config.yaml
num_hidden_layers: 13
intermediate_size: 2688
vocab_size: 8396
init_std_qkv: 0.0242
init_std_up: 0.0242
learning_rate: 0.000884
lr_mult_down: 2.0
lr_head: 0.00318
decay_fraction: 0.323
decay_shape: "linear"
batch_tokens: 65536
doc_mask: true
MLP neurons of a small language model. Each row is named by its layer, matrix (up: input weights) and neuron, and shows model dimensions 592-719. Each number is 128 + 24 x the weight over its row's rms, rounded and kept within 0 to 255. Numbers have three digits each.
A block is one neuron, or neurons of one layer that tend to fire together. After each block is what it responds to, as a language model described it from the Wikipedia text at the highest values.

L3.up536:141151145137089128098120121085161115138120124092174108144119134118134115121115115174136077131119087140128120101166112130145149113130143149144145125135151110124165086143156142133122105087077140151107081149166149144135144109128127127130157154160112099129126116122128110167087135103118118146136140140132097149111146128124123131131130153152127122136128130111100126139111118106124134075080
Responds to: Wiki section heading ends. Closing equals-sign markers and final word pieces of wiki section headings, e.g. ==Charts==, == Legacy ==, ===Albums===, plus nearby line breaks.

L5.up1312:140155118126132130156151155099124174155091136135115105139160119122105120136144148147138097176155183150137106156109168104146076118141125147108116138147113137138128127103109149050118172110161131133102124110143145141091138146124112132146103115095134144121111094126135148139132090122093126140123131128158151059164148121133138121135110150136133162115120144116135157141136108095179142145165
L5.up1327:145125130153171118186162125099101086147118141122150143123111124061153122108123157189125099138125096104113145082118176134082152145151131140147129168098128189145151149138137170115136134118179140132128115142117162143158145157105108127114131143080156107113148113155117140128174097102182116147112133111131178176123124121140120121132159155127149151148131135137133096112128121159148135110112
L5.up1716:133135115087133112150167148105141149164128140156126118147122129181147134116131102131102131114160127082129136154143159154117144132091118094088096130127132136127172091153111132092136153120141103124107140118143134120120129138133080134128119129126123112130185158119162144105101092067129115140145136159082083136140129141152141136135128154119101123110140111111115147120148139046125127117121
L5.up2486:159114125166112145159109186121116161137119145117164127139091171149128111075126154093188138108139182096126172110153131105107167134090102126135120078110143138100143105137132129141097152101109102102114123095151133114116150128144174100165132108112104132122136115144100150134099118092148140139094103159141081161140105141113133103114132132114130104099103104141097123118132099087123126137102
Responds to: Wikipedia section heading words. Word-final pieces inside Wikipedia == section headings ==, usually completing the heading just before the closing equals signs, e.g. performance, Overview, Awards and nominations.

L3.up959:150097134139129121103136174098090105121122120159098130125136150157111120100110162114145136125145158102121136119156133161150131056135165113111155116088111123109107119167127115122151111100155160135161132125092100078097150122185146098104104079061097162139146142120192168178141132145132093099081117066107112126080134137180136132123092142144075138134157121112072189100151100134126119150104
Responds to: Identity-defining connectives. Words right after a subject's name that introduce its defining fact in article openings, such as born, also known as, is the, named.

L3.up433:103150121165154106104138100126136140096130110106109136116147103118124109124095166130107140105117118138134106114112129111129118143118124137121156127130129135139122134106107122172144156178173140157151122094132145118130121146117133125182121110114144134093096152130099143143100179102112156109174127111144158182129141178100123147113098118136123147134115126159128128120107153106135101156105
Responds to: Clause subject before verb. Subject words opening a clause right before its verb: pronouns and relativizers (they, he, that, which) and definite nouns (the band, the race, the song).

L3.up1214:162137104134140144106060102142098109118131106118123119144140159145137161115135139118133171104127153148143107149120142143117135167135096099131116107094146119091153113134156174107138141182085135169089110105140143149130076129142155122138146164113151116159120135104106139139113116151130107094159078122111138147118115163137154116152122117110141126085089141141104131128128100150130185113076
Responds to: Sports scores and statistics. Tokens in sports writing and results tables, such as table column headers (Score, Total, Wins), score digits and dashes, team-name pieces (Phillies, Racers), and words like starting, loss, tie.

L5.up215:123137120116129070154107137130068119114165133124062116107116128114112158163157130121140115096124166122174133126117126098116137088123132119082144068118093160143115103094127113145121102093110150138131179120097126133157131175144124127124108114068136115132126077154166160147119158139114139154121131156131093129091108124115124090141092156143168125139151143099114071116114180129077126126152
L5.up1210:122133146136144178179110132137159149165153169185138112155160130148143132163131098127120148084134163141116147125106121130134151166128129131102144106121165077151112130138126165137158123140130135106144164147141157087128115123126121106085136093123063137128130127110174149145166083137103148122119170085116109124097145107104143101200150170147138159116128126096121099142101136138155112108111
L5.up1305:151119144126110122147122125106118148113144077130114145171150094100115142137091131129165142116145155112104141151126115134120146138128139130125153103142126130134114112105151151141144130092136173137162108130161100131130125126142136086103137110131136103123117095104127136136167160127134100131116114120136141143141144133137136103119146167145072128122151129099119093100129139175152072124127
L5.up1536:122107097146144088130125078104106128110142121125143119061113121090120162114141124151166151170100122149123128134109098124098116127152135108131113108142108105115174183077136066113190112103123135136158152146126136083124137115141111114148120127142145080145110122105143141177100117124125142110088143157111129128115146125084113149151104106129113135119130119120116119103139124159155066172107
Responds to: Naming-phrase endings. Words ending a naming or labeling phrase just before the name itself, such as dubbed the, known as, called, named, referred to as; weaker on as, such as, like, under the.

L5.up1075:178168120133123094106142125103117123114148091129144130140123144116146111100143113140157122149143158128170102076089138123135138147110114125129190145125133134126168160129108115095123129111167130127150166128171128137116105082139122141150114109169160130112096127132143142172169144136085135156084141107132103152107066123113112139089109170125103097148096136099124132181142150160152164130103
L5.up1829:132145118153189116137117113111137136147111146141113092137110132130134198078139107132135123105156133129130144119173138132094170126147106131074121127101145127119136103097108154107154175157126092143134125130133080123115109123095129110133130138136165131115096102129087116151166144100106125157114124132090107147096126172123116139117111160155104124131114138113103129141119128135123118075157
L5.up2108:135091145151124150118146125124086081116164149157121125095105107114124153084116087168126108145131088125131100114168132137166078131129174149134090162129167142122099149110124113129116150152125127110062137165142153138154132088115099108103181111123139120139104124149123087144096123113150133096131122128131176143122110142126135096106119131097125121104158154142124135162155172120141163151104
L5.up2341:128117157173114142071135127097088105129165183172139110200135141119120203102143176127121133159134136145143129087094107148101085127104167132144142149150115129126117158133108087108129129149186122135109105092152138124109103098107099158116181150143155144118106109150121096165108137139119143139078138157164166178101100147164096113122103142092111127164138121152109148133132163103168156140174
Responds to: Back-referring pronouns and relatives. Words pointing back to a just-named person or thing: relative who, which, that, whose after a noun (people who, Gollum, who), and sentence-initial He or His.

L5.up112:100101118123119149110118122130140111132099104131140109084135113117134125130086130093097168140122139149143154131096146119114142102147118096171085121125163132126158097147166098107111146120106082163115166129111122117141128155149127168155075178098167166134114127144151164074130134131101098092143133109142127080114129120099146114105142143137117122115144074139157121115149102143167163150117
L5.up1538:156121115142123118147142122130171139134123155109142154113113143120139126109118114118151126120140190128083155191137111083123127139153168172120075115156103097129125130084073135152121136117139106096136165119079105142115149156147116122131142126087134118126098159161140155137179105164109117156120114131119127113139125156146150107135121094120142166114155138126135112151162101118136140081153
L5.up1770:121128120122153128176068108153097144150077087135120074120094146119102138130132134108118131132126189159133129147125182172131133151124140081105125137130136132112165122148133131102130159152098120143111127106128124171134095140141178113101111139094132162110142123110100106121114110146152113119135144159118163168146073128131140108142151110134162109100137124144125121128138069155135154147093
L5.up2235:138142125140127085104157124162127123124124107083127131125117100136134123077173122123126113130106140132121130127171163188146135140174100116129133135125124118136137143117156124114147140126104156134120142125129129134177092134137127151105132125138140133130109135132141101123107112152109101138146097179150130123091119134145132157078150131134134090121126109155143127121146087109151154105125
Responds to: Football competition names and scores. Tokens inside football league, cup and qualification names, season years and match scores in club articles and standings tables, e.g. Liga I, 2–1, Qualification to.

L6.up305:125168110176188127110166086122169073141142105140143115178153088117128109103151149136156133115137173157108159154103170142140119178113140136099094088081113109163179106141133078085130112136105169115112153102124098127138082178115163149113083146127104150119132141149083114138088134103144126145116128122112071182130127161177108115128129150157191123152156135160145147123122100110132155116117
L6.up768:136145149123101129116133089149116081116087115135161138118104119106103163161133101154168112146156144102125114124122132119094186172182050143118092114108179075130153189152157128146115145114093127106137139156119138131145157127113126155128143079103127160152130153121099116109140107104120121088135154116139121101168103123138122140153125141161147145114145112157126108128106103127089108162123
L6.up833:121140148109075168110105156103140135178122100117106093157151118125147141168096143119132112132149118134158129148089126109120113117104125139138122129103155088140154159116140158138184165114148114110120149094122162114140113112113109143117139158175203186132144114122172143110139100124124111131121125134150090112130133067126123111148159140107108112147135112129103106117126128146110095104094
L6.up1156:130153147181155127136143110070114086168151116108107193143148166155160137132159119135163163085111126099139099145123132163142126144128105088068140116097118154106140138144137138180139121192140130081111133149124133096155150096114129168145134121089122120112135120119123150144123098100136135118126143164123080107127112089100158155140135086104133117136112102166078133134163110136129118138127
L6.up1365:171121075168161108103090110130132121141159155164145139196124128157097140079135117157125129123121130148111158088124121141136119150152131126106177152123108117101151160111108146154100090136123103140086183097126164139147141175136079143104123144087080106137132151122181120144141143120153103139149133081119097139133115095117134149110083167100154115184128146106151152113141109135160149114165
L6.up1645:146082115102097153118154145127145167138131159140126117121126106118145112152123099126148135135140161126123103117118119119154152139117103124162162175126131105109159173115121163088115104108117096139128172104120106062162143122116087138142142063100136115166130107138112178122149124125103137155079142070133126130110122140131139091060115123102116117127126147126119157153141142105092164139138
L6.up2062:144106116148090108110123139119124097116104115137155095131139161120129144122126127102153106117107107178153109098109093146126118142132115162152119182094126117102106134059086141124104127106132144122131159125111137120166143053113151151162135142091152135111143167143088107100147169138106134071149165125097091164170099101141132117135127135138104065137137131158133116082148101162192174121119
L6.up2202:129073098142104130154129130091179148126125119100144128150131098095106125150143087141151113154120128092145147118124167098094160121113130137148126099096126110111118153154140069111167149128100128102132153130178151119150153108154130179127134105108103152139150136111136121105113089154125138155082115144133079151136172136136124105150115137131167104154140170105121166159083093136081125142086
L6.up2249:166108108132133111139135193161064154150120115100107104142173131109104110140126133186138134136164153108128094134177149159104172162144117134096157124129118103115122121100142100112098145108103098129132108102117107119119143148087152133145147080158114132142076122119160139123135140176114131127096113123124082099128117129134097110143148084111164129113149192140137152113125130130108108140132
L6.up2256:158160072118102111119140140182143136175114151111154143131115082108146148086152130122165161158157160142116116141163165143139125118139131112102159148110117132110084127096170134097140138140162119122166130119122131118163118104111132106146133164120122138119137139142188136119107118126181178141152130136134110158119144109085114092165130078102101122086171132153110128147123132142152104138091
L6.up2342:120087110113159091149143111140144147142079133153131116118147145157153149089091140163131173117133203118139129107120133134139125095152121158111161162111142082157135124139133123132079118116139100126170131105147122099146156099077110101132118139140152069111106117146139085109093125144158058109098132101097166147119145094125106065148126124126167128124155132095162115143092070096134183089144
L6.up2350:120142121161135134157139127082153113148117109106096130137177106139133106137135095136135080112111119135137141139163140135091128166142179132120136159120137102088146148089138163122118142131160114137050108119134130124126147141138107150122151117186089145128137097154126098106107133162171137122127112108109103194082138121188115133178153111120123159131127122133087131127117086089147132139107
L6.up2375:116127062152126117149088161131144154125134096105146120093096145137106165147079093161119146094147127106107168112181113116147154114144068121145112138150101113125194165122166143154102147122101117122148121167111142094163167131109090148142114139121130115164134146140110171115104128086118102095146174119087097144125102149128132099113165114128160168161119156141141157092088124099119135114087
L6.up2493:115094128132078127076156128096163131114090143094116116155111139127164068139119100131133118143109169115103084087118148108098132106131112122126146103140126175095106130108147100116175149149118157128137149129144110104109121122111118145146113148118133127097128148125117150140112103086184109119093137146163054122106128144142112113113142148103153155124134102106134151147125168113102128127116
L6.up2559:145112100133151133140088151135120120137094117135158105116139132123095106174090142126120158146141154143158144156139109147125139167157117094087186146123190135134111173115121121131143113113143079107150071159129107092134143134139141132134127151100142095140088170066121149126149111115147112094125119138142099104142135163095140095113149153104103157157133098140143143088143105124099106172106
L6.up2599:132148119104149117099102120122105117130107099103104141142158122111148146091164089107116116152160147139124173142143107138121093163101132188120132141164134157164122136117106089130105132129143135121159144094107139109170143122112129134144126159078131116113135160151119110155137168090131161168104119155143138123143121082065139148170136117119154119113134115130142142137135112121122158125152
Responds to: Wikipedia section headings. Word pieces inside Wikipedia section headings after == or ===, such as Other uses, Early life and career, Geography, Breeding.

L6.up129:115109139138124111175140155164199080139120126162154108096091108118117078115147155129145136129095162121138143125128115162140158114121145086145135126139119155123151107146143112132166122134155121157109137181091121164143159128107144137106144135141108151112132075096132117174157100142116128129139124133119142156109163120144107079151150129120119097139145128121151148114141079163081102114096
L6.up204:102133101118133092139131106157088106061098095169133090110138170135121126075117154073140118122105171115141110135164101122103148129119139140068140112059123131145114127083152129142140138127162152132115139110123103148144118133106111125127141142114135127132155125110151139156132109152105107135099119160119126106130079138125082099177104138119150115124160135153146172116150120136097140085116
L6.up619:121138132143118145145125129103126121125143142098116159087164131135118156157148151165097167149154071148121109110137142140142173115168154126131152121124145110134149098136130131119107135143151119128177125143114101113123081143179127141163145086119110136155156126098095126155119109131107157151111105120155088161147126143120122168136123096127117113150136134153106142162122097135124092117135
L6.up703:118148136144129078120109113136136115167103121119109140142139173120105168110104127173143092127171181172101137142141126157143113141157130148147132121136155149162141106151169097116140087107145157168113139078128124090123162133141141116089122139098138123205158148147121157145152081082142130104144140118128098135084078150123127125141103096135124151136145149103122128103130096132108156090134
L6.up930:102141120137092074133132119114131131127109128155105094146107160167155143127101110122109124144176131139115093120140144131125159090141140163098108098137098165154118088115159139095141131129105111136125149098095142150095134111122099170133139107121142165133115141099186127148133107103165150104135132088149115088097156125122105088138125097090109135114159138093094112083170124138117102114144
L6.up961:136144142139141088134089136122154133141100137131117110127146148136121107109133096072157117137141084082181161163105137143103128138149080172090114118130138128152131146128133133068117138123151136113160111106137129125171125142144118108123128112159127146114174137140128102101133169138099085122085092136134139124107127155105092127126105111168146122113139140150146155149127142150108104109085
L6.up1031:148082142082143164133116103123111097077126093101114095114119143120123083180144147134109139109156164120124156110124085159141126109142114125114139118157171105183089115148126137155107086138128099118136148159122106128109145116145100113125111125121128125133078129102171136174131152163137108124172136079105081108095104094134128111142131179130132146141124124110100078141138119143104138125144
L6.up1063:141128111150139138134115115129134106120147141134140121139154163114137079112122164098159136111131117114130140125154094122143127099156150085138129099078117114154164143122100122154140074140125173180128131123112129143096127123169141135097113140111143130115111132139160130152098116124174118101150160133104121111117126121087103126151094109147139148171126124130132109139086140157096095103140
L6.up1182:121112127140118167133128150127106111116143085086089124122102126151151122139107135114133131135124155100148156104178113124149147098153150139107129124133098158162147149170142157175159129125158148171111105133131072119132154118159155116097131135160154121165096069128129158150144132102128099109146134153117128124093178156114138129180109112113130099128168102154149104116150127155149109098131
L6.up1253:171154117175111115110129109146146133111126077147116142153133145123088126100097088095128138137146136090117143137177137173115136118145108125070146133127151112101118109148126173146154093172181092102167149113119125142143151176159103093077140092127143127115170157119180159138166133098134164141141111156118104156124173140146103103162164128169115138117131138075138118153133131112117121108111
L6.up1677:120074174143141179125111094132114126131113134107108128071117140146154128163152111100161124136128156162141155134122165124078127154132120128128161144126129103120112140120134141101125115121168134161153136160130104134127120113102129153173109100100146133144115189105141118146147119107156163118095124133150130181099115096170162116098119123162108103153159084113098124141158109143124131148132
L6.up2114:140117152128084171099131133118163130115141149178108124086104128102084143180159169117160151126128122123158125091089114131092180116139111140129137110146121166080112122095169144122091105084132112163113123110115152088119130132106129140133124127142116160135131136105112108130127125135112139198100127100133115112148118104122100176161148084101134094069122153143117087122124113123131102124120
L6.up2427:119139125137095111176125109145151089146115089147163120087118162112118140106147171126152160071075165147139147158136119173133129114152120103142117119096103112148144103114126094126159113128129132139159143171143131115146145113120136094116125135088134119105142130090089148111130108132104105092129083139090167137121145083093116109122159182111115104176139099155138133116152134156095123161089
L6.up2510:145132097117094099164142141159127139157134111187152097133096110145117140118119138136162126146129114144101116128125132139138118134138123133131126143105110098119118142110111140121116122155132115097125141152152143148151140138169121157119120150152145125094132132152160111205148045122151135071144141112114121140136140117136118130152116084102082201117139124090096078146113149141118123093146
L6.up2530:113152108109132129158125124133113133145095121130119113125101126108112126095117153123146165130107195140133110112150147119136097120170173112087139138125179150140104110146126127107152137111145162086141135173143149120121151128128140107153132134164151144123143126110145118145164116144164143074121104119092129097100130079162093148148118112173150108137141071106156166106093150169145130158135
L6.up2674:098165145140174139166121096116152143157101149094161150145056117086122109147132104133106128141109137111151071138126120198133092145107106120096086101140114110153122171114117084120108108129084095133133114157110106090114116126156134169172082091119147143123118070111139117104149140098100109118112139130137091170138147113100096147134153137103141139140148171131118145166112106071111146087085
Responds to: Name or label introducers. Tokens just before an alternative name, title, acronym or code is given, such as named, referred to as, styled, opening parentheses before acronyms, or infobox colons.

L6.up86:112180118164137153100146128110113132146116109120115118120154141078154127132101115111123135117135142095149106126149155150123129100132149144138101115105096146117164136152170116099151098160146156172117105140127151065091117163107168105135149122110133126111110154120122114112124135121099112148122134138133103126122127136104119115098098127157111128150109149172129139167131153065133123124136
L6.up122:133126134138157114124167122142125115092112105128127126155093162112103113140146110135168111106119071117199094099108134100133135099160159149124094157133134125129111115111097125147109124143142117151161090151141111091145100104116140145152097100159129111095097137109117142136117141106131150098112125142087068126127115158169127057156168108148145108128115139083149149155169158148131108145094
L6.up135:144131122187123150165161138122099149112117151134179101113148139089101125127126143130125115149106140128130135148157111121093134130078158132146125127156142107105161126152113121136129135082137157121171113186147139112120116094136155141092118107145139129114101121136148124129145120086134205105163129078132100129115119148177093134135122139120132155149135098131121156153152104118162141115153
L6.up228:139124129128162131123140123128096116152132155085111137129143147134119136124167136123111136158147172120125116126129131168127138133149155160165113123177131125098141122128123107129145107161133121137158102114074081124083114157145157169123165100144167115076133181148065107173146109124111139102121200140146086117121126130177123112142141111147111151178131119100101109129148122115165121142116
L6.up245:128097095151088133142138102169123158095134118143121146189114140148123160106085158172201171154090121113159080103124161144107109170179132103149128119128163157136159076170172122162120098134122139137176140127101135089150178115133153144140113185131133155100079132106157129146098125138094133137073150123164170156122117117143123090150168135151112127133098131137128087159139135112181096090100
L6.up364:093119110074152138119151134129110103087155152083161093142136135109075127102092145096161142127104153100139104158129102117149096095134112105144081151191150125148157093139131136163130135165121116174142162133107124163156128113083189124164114146127137120165097153124156161104095119134115129085136133105115148146116141114128144160136146111161164113128134128125125131149141120139135094088100
L6.up469:131159103170136118127095109143123121089141130112169117121166128154121100111125160108188172109095176149163121138080155109134117076153100103121096149162156145109153114128119130189126137147097125183199170160105161129097168143118168143149126108126083107108080183126105150115127144135180119130157131141141102109110136131101100130143166121117132113143132110136163134140129110106156114118163
L6.up755:168105133178125132080112140128110100140092194145117099122183146122116125064108126114108110160136141153152105124137150094108124123121135136140144159127102183144160135139125131168130155142183119175147112098143129105080099135122128092136110181140168141109114141099088121097147154101074158111137114174134091151123116149157128127095130124125150136114084110093210170152091165097155113103135
L6.up949:136117137106071159143125144138138130142172132128141083135139147087143156184137148143161158105129124152142143122158083094152122119149109129134130133158182131100132091156102131142073133148147135087101145097184120097161093125138181101117140123111137145118146145079163101102144107117143123148127140128138155143143102144129107154123156112123153163164108149095098113146109138124186141097127
L6.up1296:108095087154169160140135133143118082137136093126134134131154112091112154100128160096095148106096140093123131102103107141092089088112129133138128126093130118119120089153116163128094165118121127132119138098156154108123126127148139103120154136120175113065105132160149183125132114145118143119060133087125106161141148154088129141136171129141127126131074066113115119149135147141126103119156
L6.up1327:136137122112125097180110121168148127142139153161178145117121132176151089140098136144148124145129075108136074089123112102132161130125130116109126141146154143121099081128100132191134129148124111139124151122100119100151147148115119124145127137147157101087116141120112140139150167138177104098172092113089135105098124135195146135159116149132183132110150125090151129153135097160097128150103
L6.up1332:114145130159137160106114113083099127136119111156140131122103094165119105138093133118139094157117116125175133113194165138135190155129090120122115122146141107096141128102115126136137151070147153136132114125115137135133149094166107119196124135118109114074113130103102165120155157040107107108106162133139139151132155176110107104166155155119107117167083129148123095095120077144135114155129
L6.up1463:158121135113110125143122106092105108104126140119096149136121124157111137152154123081165140126092133120127114105146146126103094102162114085143129147113160095095150110177046134108150139177118122165146128184118140096067126108116115171198151110124157146121120112152141123151129124102159146115095104107155119165152103141158156121126126137103160144125118089147125183173133180108144127157117
L6.up2158:134123138120110120162142116144140118129148133110137150107127120121166148103131157143069135149122133154151097139118124081141129106155119162138109134147129067105169137137122088139135144143130100177140133180147116167086124108118129111134112103168127105124126159106123072120136133128150122089134148106097082124142134109187163113109097151116174125157103148130084114112116125124118105147116
L6.up2163:144123151102154151128133155156100095145110123129109146119137155133123140139150130128132120110097140101134124101131106096141119132149151123171125122124161144141118154140106112112123112106125089114156089098171165125129127139177137119124141128128135107131110136112089120176128169096152159118133146136142117156140118130137135119151098114129111133089150120078145143116118138145127148095135
L6.up2403:126104113105131148178153127167117128145126138125093126121140142111161134084103084130122103131105107120135081140142114142114120066140133132114113102139165129106135144167119140125099116153126099136087150185091137131107160139124114112145149114161100133092110158107119092156138114161125164154125115118120172111150138135170129098120154095118147107159067135117122159117152145096160150149136
Responds to: Clause-subject pronouns. Relative pronouns (that, which, who) and subject pronouns (it, he, she) that begin a new clause whose verb follows, e.g. "a trail that", ", which", "declaring that it".